Part of a small language model's weights.
Architecture: LayerNorm before each block, rotary positions, tied embeddings.
MLP neurons of a small language model. Each row is named by its layer, matrix (down: output weights) and neuron, and shows model dimensions 320-447. Each number is 50 + 15 x the weight over its row's rms, rounded and kept within 0 to 99. A neuron's up and down rows have the sign that makes its largest values positive.
After each neuron's rows, "fires before" lists the tokens most often just after its 100 highest values on Wikipedia text that the model never trained on.

L8.down265:44 46 37 48 39 39 52 27 29 40 24 63 60 80 86 38 53 46 44 63 47 38 48 46 48 45 58 35 51 52 53 37 71 55 28 39 28 69 48 70 46 69 47 47 34 30 64 70 27 45 45 40 55 19 58 23 62 38 45 41 41 19 40 37 67 38 45 59 36 56 69 18 45 54 78 61 23 39 16 47 61 55 40 55 39 43 57 57 57 41 66 36 42 53 63 57 70 26 49 60 37 54 37 55 19 72 37 63 63 37 42 56 55 67 52 71 42 55 61 41 44 63 61 42 20 51 63 46
fires before: "\n", " American"

L6.down548:50 74 38 36 52 49 34 46 55 88 50 15 13 57 61 54 22 56 67 67 58 60 33 66 61 36 39 51 53 68 72 66 71 46 52 54 60 52 46 61 46 61 61 42 47 52 43 46 54 74 46 39 31 53 38 49 26 59 24 58 57 48 65 29 43 52 57 85 39 64 54 58 44 41 32 49 67 43 57 43 64 73 43 27 61 39 45 64 31 51 47 58 49 63 33 42 44 74 52 46 72 27 62 41 48 44 43 76 45 52 48 48 60 36 34 50 19 56 65 52 35 56 71 48 63 54 37 32
fires before: "\n", " of", ".", " for"

L5.down577:43 66 28 41 67 81 50 36 29 65 30 26 46 31 55 51 41 53 57 79 53 53 41 66 73 60 65 68 62 27 54 57 48 61 48 38 48 22 50 34 51 49 55 34 52 47 51 50 57 72 19 56 21 64 44 35 50 48 10 56 38 67 55 32 30 55 61 47 39 65 39 58 26 68 52 67 44 36 63 46 40 48 49 82 56 65 64 45 57 70 41 36 35 51 45 58 47 68 75 39 11 40 52 40 44 24 10 67 32 25 52 16 64 67 63 62 45 67 52 53 32 39 54 51 43 51 40 76
fires before: "\n"

L8.down674:53 31 40 59 65 58 44 33 29 83 38 33 64 56 49 63 50 29 45 26 74 92 40 47 58 50 51 62 57 34 44 51 71 62 66 44 35 18 54 51 39 54 52 17 83 44 45 63 45 38 43 55 53 76 25 43 52 41 52 51 58 61 56 66 49 41 42 54 55 47 51 47 64 37 49 62 34 46 55 49 47 58 49 54 68 43 47 21 56 30 53 53 28 57 55 59 59 52 40 10 46 29 40 21 38 31 49 56 62 41 52 50 50 55 17 75 64 65 57 48 38 59 64 41 33 51 69 14
fires before: "\n", ".", " |", " ISBN", "-6", ","

L9.down204:43 38 57 52 52 45 51 99 42 54 28 66 52 53 37 69 57 51 34 20 64 59 56 37 63 37 40 56 48 47 42 54 30 65 74 55 53 69 61 28 61 48 18 49 62 38 61 87 47 64 39 48 39 43 48 40 58 69 85 28 54 53 44 63 38 49 59 75 47 52 48 42 56 72 35 44 60 48 80 69 49 32 64 53 53 40 91 26 23 56 64 35 62 36 51 62 75 57 51 27 50 55 52 47 46 40 92 44 60 46 46 51 06 55 38 48 58 37 47 46 63 50 42 85 50 43 58 45
fires before: " |", ":", " (", " 1"

L8.down457:72 52 31 50 56 41 72 58 34 48 55 46 41 42 52 57 56 33 48 64 43 56 71 58 29 56 63 22 49 41 60 24 25 35 38 22 82 63 72 31 19 75 47 67 45 20 68 69 36 28 46 33 30 41 28 43 56 42 49 61 47 51 49 56 47 52 55 52 33 48 66 49 53 30 28 54 41 63 75 69 52 52 30 44 78 58 62 48 37 63 52 56 58 34 27 25 50 50 34 43 90 41 23 62 50 57 57 49 52 58 42 60 58 62 55 53 44 32 69 55 50 32 48 44 61 29 66 80
fires before: "\n"

L5.down706:54 09 64 72 50 68 63 80 83 40 54 43 50 67 38 38 32 71 60 70 76 12 62 51 63 62 76 43 25 35 43 36 38 40 62 48 39 65 39 22 33 41 77 68 59 30 33 60 67 37 67 36 29 39 42 57 38 75 60 63 44 44 48 61 52 17 39 50 39 43 65 81 89 61 58 31 64 27 30 47 19 81 47 73 32 59 30 58 62 53 54 57 52 68 35 46 52 58 54 74 57 40 55 64 52 30 49 29 50 75 59 39 73 51 73 37 56 43 34 53 64 30 47 35 40 38 59 50
fires before: "\n", " ", ":", "field", "ara"

L9.down509:33 59 56 44 62 66 44 69 46 33 35 62 36 56 34 48 69 89 66 54 29 39 59 40 40 37 42 60 28 84 47 36 56 83 59 45 31 56 59 52 65 60 41 76 49 56 87 16 47 80 24 60 45 15 61 54 34 53 41 54 63 54 38 48 60 24 40 73 39 69 70 45 43 75 39 35 57 25 60 49 33 25 32 67 72 67 59 45 46 45 51 32 54 53 29 73 53 67 39 47 31 29 34 43 48 45 47 62 63 37 39 67 73 51 51 38 58 62 52 75 47 46 50 63 43 35 29 36
fires before: " of", " that", " was", " is"

L8.down619:52 42 30 35 42 77 53 36 55 30 32 27 51 42 46 50 41 17 52 52 44 68 42 44 56 85 39 60 61 53 50 54 49 38 33 64 37 80 71 51 50 55 45 49 18 60 47 51 54 97 66 58 42 28 48 46 46 37 61 20 61 32 20 60 65 49 35 21 76 49 57 52 54 54 26 54 40 55 41 34 50 59 69 40 24 64 45 44 55 61 52 39 53 57 54 51 52 51 75 53 73 62 22 66 38 25 41 53 49 46 23 41 54 52 57 55 47 63 61 71 41 41 46 53 48 40 28 47
fires before: " |", "==", ":", " 23"

L9.down192:48 31 66 47 33 37 43 55 44 78 56 57 61 59 57 72 44 39 30 64 67 46 69 59 70 43 19 63 40 42 69 74 41 41 79 35 54 43 66 56 53 57 54 44 57 71 45 60 42 57 59 59 46 48 78 39 48 43 25 54 55 53 54 90 32 53 31 46 70 48 54 39 78 58 69 80 53 29 56 35 36 62 40 64 56 51 31 69 56 38 65 60 72 48 68 58 37 72 47 51 49 56 50 63 26 60 85 25 46 36 78 45 46 67 66 42 80 77 66 47 72 32 48 38 53 55 64 62
fires before: " |", ":", "\n", "==", "s"

L7.down405:51 57 45 49 65 57 52 40 37 58 33 72 37 51 77 43 47 48 62 47 57 44 74 52 40 57 64 65 47 76 07 50 44 61 60 32 41 43 44 54 44 64 43 34 59 76 40 57 48 53 56 33 27 27 37 53 39 70 43 36 66 63 61 38 34 24 46 67 43 38 29 47 55 26 67 53 61 43 64 46 50 45 69 58 61 45 59 51 61 67 76 38 51 34 61 72 38 61 48 58 54 43 59 73 50 59 40 47 39 46 65 50 53 60 19 50 35 50 34 52 91 47 57 68 70 57 57 36
fires before: " "

L9.down318:69 44 69 76 81 34 79 23 50 63 62 60 47 62 49 39 44 27 42 24 63 64 36 61 49 62 16 49 25 53 36 51 51 55 48 76 53 41 47 58 70 56 33 49 32 30 64 45 50 31 75 86 63 40 58 54 58 41 58 82 52 55 18 44 56 46 47 60 47 42 42 54 44 72 44 45 58 31 44 47 47 63 52 65 47 53 34 82 53 44 42 40 52 50 64 56 38 65 35 28 84 56 64 59 52 59 64 54 54 69 71 36 60 40 58 62 43 58 54 88 66 65 65 47 39 51 58 64
fires before: "\n"

L7.down464:49 39 54 35 45 65 37 68 28 67 43 48 54 70 28 67 43 39 45 40 35 52 75 56 34 27 37 44 58 61 72 72 17 48 46 68 36 49 38 74 38 50 44 62 44 16 61 37 56 48 45 74 51 58 51 57 30 42 51 38 54 47 48 35 41 54 70 80 52 34 69 79 31 64 51 43 55 52 44 54 39 40 47 58 68 26 53 39 50 56 58 54 40 46 36 52 68 56 26 69 24 37 50 59 43 60 37 81 44 41 57 51 42 85 18 49 55 46 71 60 47 35 38 51 38 44 43 36
fires before: " |", "."

L5.down94:54 48 65 41 67 45 52 00 34 42 36 55 71 37 61 65 49 63 63 35 45 57 00 56 48 59 46 45 40 44 47 39 32 38 54 45 49 60 39 49 71 65 50 54 53 38 60 24 59 45 19 57 52 48 40 37 43 51 69 46 52 43 53 44 61 72 55 39 71 68 48 48 40 25 56 52 50 60 37 45 61 42 40 46 33 63 59 34 21 42 52 26 36 49 62 54 42 63 43 30 99 46 75 46 28 58 46 73 36 51 70 58 53 22 67 22 57 24 33 57 49 67 72 69 45 99 41 54
fires before: "\n", "-", " The", " \""

L9.down452:50 52 37 17 55 34 67 36 65 62 45 37 18 37 54 28 57 71 54 72 40 22 68 37 44 58 50 62 38 71 88 85 59 57 49 58 53 62 09 36 46 45 84 69 76 70 52 46 43 45 53 27 54 72 62 49 54 60 26 50 43 55 25 50 45 54 54 67 37 49 59 63 28 59 74 50 60 43 46 25 58 65 67 38 42 58 38 39 52 65 28 52 76 53 58 56 40 53 40 43 48 64 52 74 54 55 40 25 66 24 86 47 60 27 42 62 47 16 19 58 57 34 47 81 48 52 44 55
fires before: " |", ",", " "

L5.down679:57 66 85 71 59 36 52 61 59 51 25 63 77 64 57 63 22 80 77 45 71 55 47 56 52 25 31 54 56 44 33 25 57 00 24 59 49 54 32 59 51 57 43 54 50 77 26 63 50 40 39 58 26 43 49 49 55 57 42 60 50 56 60 51 73 48 19 62 66 72 73 55 42 49 53 67 34 57 35 45 40 10 47 47 57 36 44 46 54 47 59 55 42 57 62 49 12 42 68 37 59 42 76 29 54 43 82 58 54 44 56 58 38 69 52 43 10 63 43 42 43 51 49 62 53 65 29 62
fires before: "\n", "|"

L5.down63:47 45 60 51 14 30 49 48 60 77 40 59 52 60 63 49 47 49 74 69 79 45 52 42 66 61 03 54 51 35 73 68 73 54 56 47 66 66 45 49 47 35 20 68 63 55 44 31 52 63 65 80 42 28 52 33 66 59 44 36 62 61 54 31 53 58 23 40 60 47 37 46 50 53 49 68 27 67 51 52 36 63 34 48 36 63 58 84 46 37 63 74 76 42 55 24 39 28 71 44 65 83 58 58 62 53 43 48 55 69 51 84 44 44 62 50 64 61 73 34 73 66 52 46 28 99 45 46
fires before: "\n", " She", " the", " He", " In", " The"

L9.down24:21 50 66 55 58 75 44 51 50 47 73 42 40 56 71 54 55 53 40 29 55 58 61 59 29 45 38 57 43 42 70 45 47 66 38 57 53 69 64 51 49 57 42 81 50 28 63 25 53 22 43 62 50 81 53 42 42 78 57 63 48 37 21 22 55 37 46 83 52 14 24 59 47 22 22 60 57 73 58 67 58 62 39 66 57 64 58 78 74 57 44 45 63 34 54 67 59 71 68 14 19 57 41 37 37 42 64 67 61 53 40 52 46 29 48 67 66 77 78 36 45 56 41 69 64 79 59 33
fires before: "\n"

L8.down129:52 36 02 42 58 49 35 56 44 53 41 35 63 44 52 59 36 33 60 40 51 42 32 36 32 52 40 48 31 62 68 49 41 22 24 38 42 51 61 41 52 52 41 34 20 43 36 76 47 48 62 44 34 25 45 50 58 54 53 49 74 51 43 77 52 65 56 61 48 39 50 33 50 60 65 97 56 77 31 58 30 66 62 75 41 57 32 34 24 69 63 51 53 48 47 62 96 54 45 52 63 42 53 48 54 38 28 30 55 72 59 34 48 38 36 63 61 42 40 37 28 67 24 49 45 28 43 28
fires before: ".", "am"

L8.down519:81 48 49 38 43 62 56 52 53 60 74 48 55 34 55 41 30 32 50 39 74 56 31 50 61 73 43 35 30 44 45 64 26 50 57 33 72 38 54 53 36 71 46 33 32 34 38 28 35 49 23 36 49 69 51 46 59 74 37 67 40 50 37 45 29 32 59 76 52 30 77 50 43 71 31 56 31 34 64 27 47 39 41 55 69 43 60 53 53 39 32 46 35 83 33 85 62 39 53 50 62 51 31 87 55 41 56 55 51 44 48 46 73 33 53 66 47 28 31 31 66 26 80 46 16 48 61 30
fires before: ",", ".", "'", " and", " in"

L6.down90:50 33 43 79 46 41 66 82 59 35 17 57 51 65 30 37 22 65 60 48 61 65 71 30 64 76 13 67 48 51 45 51 47 47 41 46 57 33 65 37 48 51 47 38 39 52 01 75 57 59 58 54 80 36 68 45 61 50 37 42 50 62 66 54 52 37 55 43 39 47 77 50 32 64 65 13 58 15 50 42 37 46 45 68 52 25 35 53 55 44 47 45 76 72 44 46 41 53 48 60 31 46 44 66 62 56 69 67 50 60 66 50 51 44 29 45 40 64 57 63 56 24 35 56 64 32 36 71
fires before: "\n"

L9.down671:64 60 45 16 75 87 54 73 68 46 48 30 41 46 49 54 40 67 54 30 52 90 67 50 66 66 49 55 27 45 45 54 42 60 56 64 69 74 60 42 47 37 72 51 58 60 21 64 40 68 66 31 48 93 34 55 71 44 60 66 64 51 40 45 80 71 40 51 50 56 33 84 33 45 44 52 56 27 62 45 27 44 50 70 73 55 39 31 54 21 37 30 26 53 38 79 51 71 44 13 25 36 40 61 50 23 71 57 78 57 46 33 46 38 51 52 25 27 65 48 56 42 78 56 59 76 87 71
fires before: "\n"

L7.down557:45 58 73 49 41 65 30 53 81 32 94 33 68 59 65 39 53 62 26 50 54 46 58 47 68 46 57 33 62 62 63 76 35 47 65 56 43 52 64 56 62 70 47 40 25 45 23 57 53 66 42 56 36 39 38 73 85 52 61 62 43 60 35 47 48 59 48 38 59 51 44 63 56 32 45 66 52 32 41 54 73 61 64 60 28 59 78 43 60 48 47 54 23 41 66 43 61 73 69 53 09 81 30 58 59 62 56 40 56 53 47 31 33 57 43 42 65 89 52 34 46 73 39 64 33 52 67 51
fires before: "\n", "-", " by", " a", " as"

L7.down657:41 94 32 43 35 49 34 43 51 38 42 52 35 62 45 75 47 46 61 35 50 68 55 46 35 70 42 41 69 47 53 56 51 87 53 76 15 47 38 54 68 74 59 65 79 35 47 72 55 61 62 73 54 51 30 53 56 42 70 38 27 42 67 50 65 37 54 29 37 47 43 42 46 38 45 44 49 35 28 43 54 36 46 58 40 37 36 23 40 35 71 34 51 53 54 57 35 37 42 43 55 33 40 61 49 54 52 44 37 65 53 35 42 41 68 85 69 42 35 39 12 46 33 59 61 49 30 42
fires before: " |", " yards"

L9.down651:67 51 32 76 50 74 63 32 68 41 38 43 48 59 27 69 71 64 76 44 73 57 40 46 60 44 68 58 24 63 26 46 40 46 27 42 47 62 36 33 28 58 79 39 37 50 36 57 67 60 57 66 29 73 41 44 48 32 73 49 41 68 83 84 64 51 38 43 61 52 63 61 40 48 32 38 60 64 59 51 64 32 39 78 34 66 42 26 67 49 58 56 65 16 66 83 55 52 49 61 40 50 50 39 34 50 61 43 64 39 77 69 56 42 42 43 67 51 43 53 22 29 45 11 16 42 64 38
fires before: "\n", ".", ",", ";", " of"

L6.down553:43 47 50 55 56 60 46 42 78 52 60 55 53 30 16 62 54 41 79 51 65 34 35 42 42 35 49 71 61 26 54 51 25 71 40 75 27 48 54 50 29 58 35 39 48 52 53 44 71 63 39 44 41 35 32 58 32 63 67 58 64 48 59 20 72 55 57 61 38 74 69 27 52 36 32 49 59 42 32 47 51 61 73 34 47 64 50 65 39 57 59 60 53 54 50 48 74 64 81 53 46 45 60 60 61 47 47 36 36 52 38 37 49 40 41 53 47 41 61 72 65 44 79 51 54 66 40 84
fires before: "S", " |", ";"

L8.down144:56 48 43 37 27 61 52 54 53 00 57 55 54 45 44 32 37 29 51 60 52 62 36 38 59 63 62 70 63 43 28 68 57 23 32 42 49 32 44 49 37 49 47 54 36 57 46 54 60 42 74 62 47 26 43 36 51 47 62 42 32 51 47 40 64 64 30 34 52 38 69 64 73 66 58 51 42 48 38 36 38 39 48 54 54 58 68 18 65 31 46 60 36 56 54 45 64 40 45 50 30 43 52 29 50 44 63 65 49 18 26 39 68 52 56 78 54 56 41 70 59 40 40 48 14 43 47 22
fires before: "\n", "."

L8.down14:40 64 52 70 41 57 62 51 54 72 52 74 33 68 72 59 39 55 33 32 39 62 25 52 45 41 69 38 36 44 30 51 83 83 58 70 34 80 64 63 51 72 64 90 25 56 53 32 36 40 60 48 63 22 48 78 43 39 54 41 41 51 58 42 69 57 63 59 51 59 65 55 63 62 56 66 50 51 47 43 62 42 54 60 51 46 68 57 36 52 40 67 33 47 46 51 55 63 52 55 29 44 45 37 51 82 71 26 51 50 49 52 69 49 41 36 70 33 58 34 60 73 64 51 48 41 58 59
fires before: "\n", " of", " a", " be", "s"

L9.down487:72 54 43 67 63 63 40 61 54 37 42 36 39 64 52 49 42 62 50 50 37 70 48 42 42 52 59 70 47 20 55 24 43 89 41 73 51 41 82 44 36 61 40 41 55 38 64 57 75 39 51 38 61 47 42 86 74 66 53 12 60 45 59 53 61 67 43 33 30 40 45 15 44 38 46 35 64 52 55 44 54 30 31 48 28 81 60 61 45 43 35 44 64 31 71 62 27 54 01 41 36 58 60 59 37 59 36 62 69 52 59 72 44 31 45 34 60 54 28 82 71 56 52 48 31 79 50 50
fires before: " of", " for"

L9.down597:34 46 49 52 73 29 59 31 78 61 43 69 30 72 18 35 35 26 64 44 54 62 65 58 21 21 45 52 45 52 41 55 54 71 26 57 45 32 39 53 32 49 62 58 44 56 56 39 30 55 43 54 66 58 69 34 46 57 64 50 61 56 46 59 42 50 05 81 52 61 83 40 55 74 92 50 52 40 69 38 54 34 30 50 55 65 68 35 46 71 63 66 44 56 52 75 00 55 48 65 70 32 50 61 43 73 27 33 53 46 40 74 32 54 55 30 45 46 64 26 48 41 32 81 57 56 37 44
fires before: " |", "N", "/", ")"

L8.down202:56 79 40 59 65 40 53 54 52 40 20 25 16 62 58 34 38 70 48 36 51 57 47 34 63 61 52 58 59 55 36 39 60 31 38 52 39 62 00 59 63 65 60 45 49 47 46 31 55 39 36 54 48 54 47 23 74 82 34 39 42 44 35 44 25 40 45 65 45 50 30 56 43 62 51 36 72 53 45 14 66 66 50 61 72 29 39 57 61 35 57 41 62 55 57 29 81 59 64 41 33 42 51 62 58 60 51 43 37 50 54 59 84 43 50 64 38 33 50 24 59 21 44 51 49 37 26 46
fires before: "-", "\n", "===", "|", ">"

L7.down438:51 49 52 35 42 52 50 42 51 62 43 45 56 30 49 54 67 51 48 33 77 46 60 84 57 36 61 60 58 59 51 65 33 60 75 44 38 52 35 40 46 62 35 66 63 72 28 37 50 47 63 44 36 40 35 28 45 65 52 60 43 63 45 47 55 34 61 53 55 59 51 34 54 59 41 59 87 42 44 60 63 57 51 44 58 53 59 45 55 33 66 36 82 67 70 28 48 50 43 65 45 68 34 35 30 33 74 67 08 58 68 44 63 64 52 83 52 60 56 56 48 46 40 53 21 59 30 30
fires before: ",", " &", " (", " in", " and", "en"

L8.down361:49 55 38 53 48 67 37 67 44 46 53 62 66 40 54 35 31 70 39 36 50 44 47 31 51 50 62 34 45 84 59 47 45 54 31 53 43 49 51 47 24 81 29 31 48 48 52 50 73 70 31 56 80 55 69 24 51 61 74 26 35 63 53 62 42 69 49 61 70 24 58 49 44 58 36 48 69 33 64 56 55 44 80 39 63 57 35 50 55 66 51 55 48 43 39 32 40 72 64 45 45 65 46 68 49 55 49 66 60 64 77 38 28 35 53 71 35 46 63 54 38 22 54 69 06 38 71 30
fires before: "'", ","

L7.down276:63 63 39 57 44 36 52 99 54 26 63 46 32 31 44 39 56 34 35 43 45 42 99 68 54 53 36 51 72 73 78 67 57 36 42 41 50 48 45 71 30 40 64 52 47 57 29 70 25 46 24 73 44 09 50 55 34 69 21 52 68 37 70 50 31 23 66 40 29 43 56 43 62 56 47 49 37 30 54 78 37 65 32 78 58 50 69 43 39 58 35 29 29 50 43 42 62 35 40 67 00 60 66 45 56 48 27 60 67 45 34 72 65 60 44 46 43 62 69 67 66 44 57 47 49 18 49 34
fires before: "\n", "-"

L7.down251:76 47 86 59 60 39 65 10 59 58 47 62 41 62 55 44 57 40 52 83 55 72 32 82 85 70 41 18 50 54 42 82 71 47 39 62 53 33 44 43 41 48 54 47 58 77 39 81 23 54 61 65 27 49 29 34 69 62 19 45 38 66 40 60 36 22 45 56 55 76 73 53 42 50 40 66 64 40 29 79 53 47 60 71 56 38 69 19 48 31 56 69 25 55 59 62 44 44 42 47 66 85 39 34 49 55 28 39 48 62 57 46 51 24 61 44 45 22 25 38 46 36 47 66 62 48 45 36
fires before: " |", "\n", "."

L8.down396:46 43 28 57 45 75 60 50 59 36 26 67 55 50 29 47 24 49 44 72 32 61 24 56 41 47 41 59 42 36 29 91 60 56 56 59 25 22 73 48 31 59 45 71 30 78 35 75 44 38 72 43 63 54 46 48 44 45 52 75 39 62 60 57 39 55 42 39 44 42 77 47 26 66 60 58 17 44 32 66 32 69 63 63 48 37 68 56 52 49 36 41 37 33 48 36 88 26 54 67 98 62 47 57 62 31 57 64 68 64 38 75 53 47 47 38 62 35 38 59 47 40 44 38 45 47 57 67
fires before: "\n", "The", "On", "In"

L9.down630:37 63 43 34 60 69 29 43 62 50 80 24 99 63 39 47 31 26 64 45 25 52 20 67 35 60 39 56 60 54 52 42 35 38 46 29 12 51 69 38 49 13 32 47 59 45 45 41 51 61 42 43 22 40 60 41 48 34 62 61 42 30 74 43 59 45 53 46 35 67 55 41 42 71 39 68 43 35 43 41 48 19 50 42 34 38 57 54 53 55 74 57 42 48 66 34 55 49 43 44 65 36 57 37 48 47 57 36 42 68 53 60 51 63 79 41 24 43 31 68 54 49 57 53 50 89 52 22
fires before: ",", "\n"

L8.down333:50 68 55 25 32 41 59 42 64 39 73 17 61 37 76 52 42 71 36 47 62 51 10 54 63 64 45 49 49 50 55 74 50 26 54 64 52 59 43 34 42 60 38 26 50 28 11 33 54 79 64 64 32 45 74 40 37 51 57 62 43 37 54 40 44 56 66 71 34 51 76 66 26 50 48 42 54 32 37 45 40 58 49 43 86 57 52 46 39 42 48 09 61 88 62 73 48 32 79 49 63 58 47 39 37 57 69 43 77 43 58 48 67 41 31 67 40 27 62 37 56 20 43 24 39 63 47 20
fires before: ".", " by", " and", " in", ",", " with"

L7.down720:50 69 52 17 31 71 36 74 75 34 43 58 10 60 32 47 35 58 69 65 64 45 28 39 29 65 28 65 77 32 56 48 49 33 58 83 57 47 30 61 51 42 48 43 49 32 40 24 66 25 63 44 67 62 45 54 55 36 56 59 42 57 57 25 44 44 64 35 55 58 60 60 42 57 56 60 63 24 47 52 65 52 49 27 50 37 31 54 57 59 47 33 51 64 36 18 57 27 33 56 36 51 62 57 46 67 64 56 53 71 43 41 53 56 34 35 36 42 32 53 46 56 50 67 46 62 37 74
fires before: " MF", "|", " FW", "'", " DF"

L9.down121:56 79 62 67 68 42 59 45 39 67 43 49 51 64 48 50 58 43 61 65 65 86 45 66 46 40 57 51 58 82 42 66 46 54 72 55 51 17 41 78 39 39 47 49 52 66 49 39 60 33 45 68 37 62 56 48 57 50 59 57 46 61 54 42 65 83 65 82 35 51 69 38 60 58 58 58 64 68 50 29 27 64 65 37 64 88 54 49 90 55 58 50 78 50 58 30 52 50 28 70 00 43 59 55 44 48 71 73 46 48 52 67 00 50 57 67 45 56 41 48 50 56 47 86 33 59 59 44
fires before: " |", "\n", " A", ",", ":"

L9.down116:57 76 49 41 36 66 52 46 56 24 52 54 52 50 53 34 48 52 81 51 74 42 40 54 66 47 42 47 46 51 40 63 38 69 49 56 50 41 34 30 26 54 48 46 65 37 41 53 44 72 37 60 40 66 49 12 28 69 43 51 62 39 46 59 51 43 48 20 38 45 37 40 72 21 51 32 45 68 49 63 53 46 56 56 75 55 54 42 48 46 48 57 56 22 89 41 37 63 60 41 46 61 40 60 47 52 58 49 61 09 50 68 66 40 49 41 33 46 47 51 47 56 30 21 49 64 64 91
fires before: " |", ":", ")", ";", " in"

L5.down109:51 53 39 47 37 63 51 58 54 54 47 52 54 62 63 13 20 11 39 47 30 75 67 15 77 49 53 49 62 28 51 52 46 58 68 47 55 76 30 51 37 49 29 69 25 66 11 37 46 26 58 66 51 64 41 37 73 50 52 59 35 39 63 39 47 59 71 31 31 52 32 56 62 33 61 41 32 41 42 49 51 62 46 36 67 45 60 55 43 46 47 31 46 23 59 70 57 42 13 60 33 56 60 52 61 62 58 44 75 23 27 61 32 59 21 62 59 41 39 40 69 41 26 58 63 60 60 44
fires before: "s", "'"

L8.down163:50 54 27 45 56 46 36 45 44 42 49 78 84 28 43 45 51 50 49 31 53 47 60 24 63 40 56 32 42 54 35 54 41 41 44 59 64 61 65 78 58 50 43 68 43 71 65 52 66 39 47 55 75 43 78 54 67 40 62 46 24 66 48 60 60 58 82 38 55 62 32 33 47 24 68 57 63 60 53 76 43 47 84 57 23 47 39 69 41 33 55 54 50 41 30 55 44 22 25 53 69 57 55 62 53 59 40 80 50 56 63 57 00 58 43 37 52 81 30 55 58 80 53 54 45 50 49 39
fires before: "s"

L9.down112:17 70 54 61 66 21 43 35 53 42 46 35 48 41 72 50 34 27 64 46 41 52 48 68 55 42 60 56 53 55 36 70 58 30 69 72 66 59 20 29 39 26 30 47 61 65 57 39 46 56 50 43 41 33 39 36 71 62 33 49 52 52 38 34 60 33 62 62 38 56 43 18 51 44 91 43 58 41 48 75 66 40 74 63 45 48 56 75 63 43 65 50 40 61 85 58 41 58 50 47 44 60 43 47 41 48 54 37 40 45 24 44 39 64 39 50 61 67 55 69 51 52 47 56 71 50 31 38
fires before: "s"

L7.down322:51 61 27 55 33 32 73 44 54 51 47 40 79 37 14 32 46 39 45 42 52 69 41 61 63 51 74 55 45 38 47 59 53 25 56 31 46 26 54 31 15 44 85 58 26 51 48 44 49 45 55 49 79 26 37 55 47 65 15 63 65 42 65 56 48 18 39 57 56 49 46 72 45 49 67 42 23 50 36 45 36 56 31 39 73 21 40 28 65 71 79 42 67 46 43 60 57 39 58 38 30 39 25 87 72 36 49 59 60 55 61 74 64 46 63 65 65 47 26 36 63 31 51 68 63 49 41 66
fires before: "a", "s", " 12", ")", "h", "e"

L9.down107:35 35 72 48 50 41 51 14 45 60 48 65 61 49 51 36 52 42 66 37 75 72 56 47 52 56 49 37 39 76 21 68 50 55 46 69 59 52 30 27 33 47 20 65 54 64 58 30 41 49 55 51 43 48 47 55 65 27 45 51 68 55 55 78 60 60 40 51 25 52 50 25 69 31 83 62 36 61 53 47 31 67 47 53 40 50 95 33 66 50 31 56 37 53 27 53 66 51 26 54 96 29 51 49 27 35 61 49 62 59 79 33 69 33 53 74 67 56 53 35 56 54 60 41 42 61 75 32
fires before: " of", ".", ",", " and"

L9.down168:47 34 28 36 37 72 60 62 28 65 51 47 38 57 45 60 49 80 48 51 44 63 54 00 45 52 55 57 37 54 46 51 39 48 53 72 61 45 88 62 47 67 55 67 40 54 51 31 37 84 23 46 44 31 51 53 70 56 53 20 62 53 61 48 45 77 54 40 49 49 67 54 41 18 56 42 36 66 46 67 48 42 52 42 55 55 47 81 40 52 25 39 43 48 55 43 52 46 03 66 68 69 30 39 50 35 78 40 56 41 61 51 09 61 46 18 61 46 62 22 45 60 83 43 26 50 35 44
fires before: "'", " of"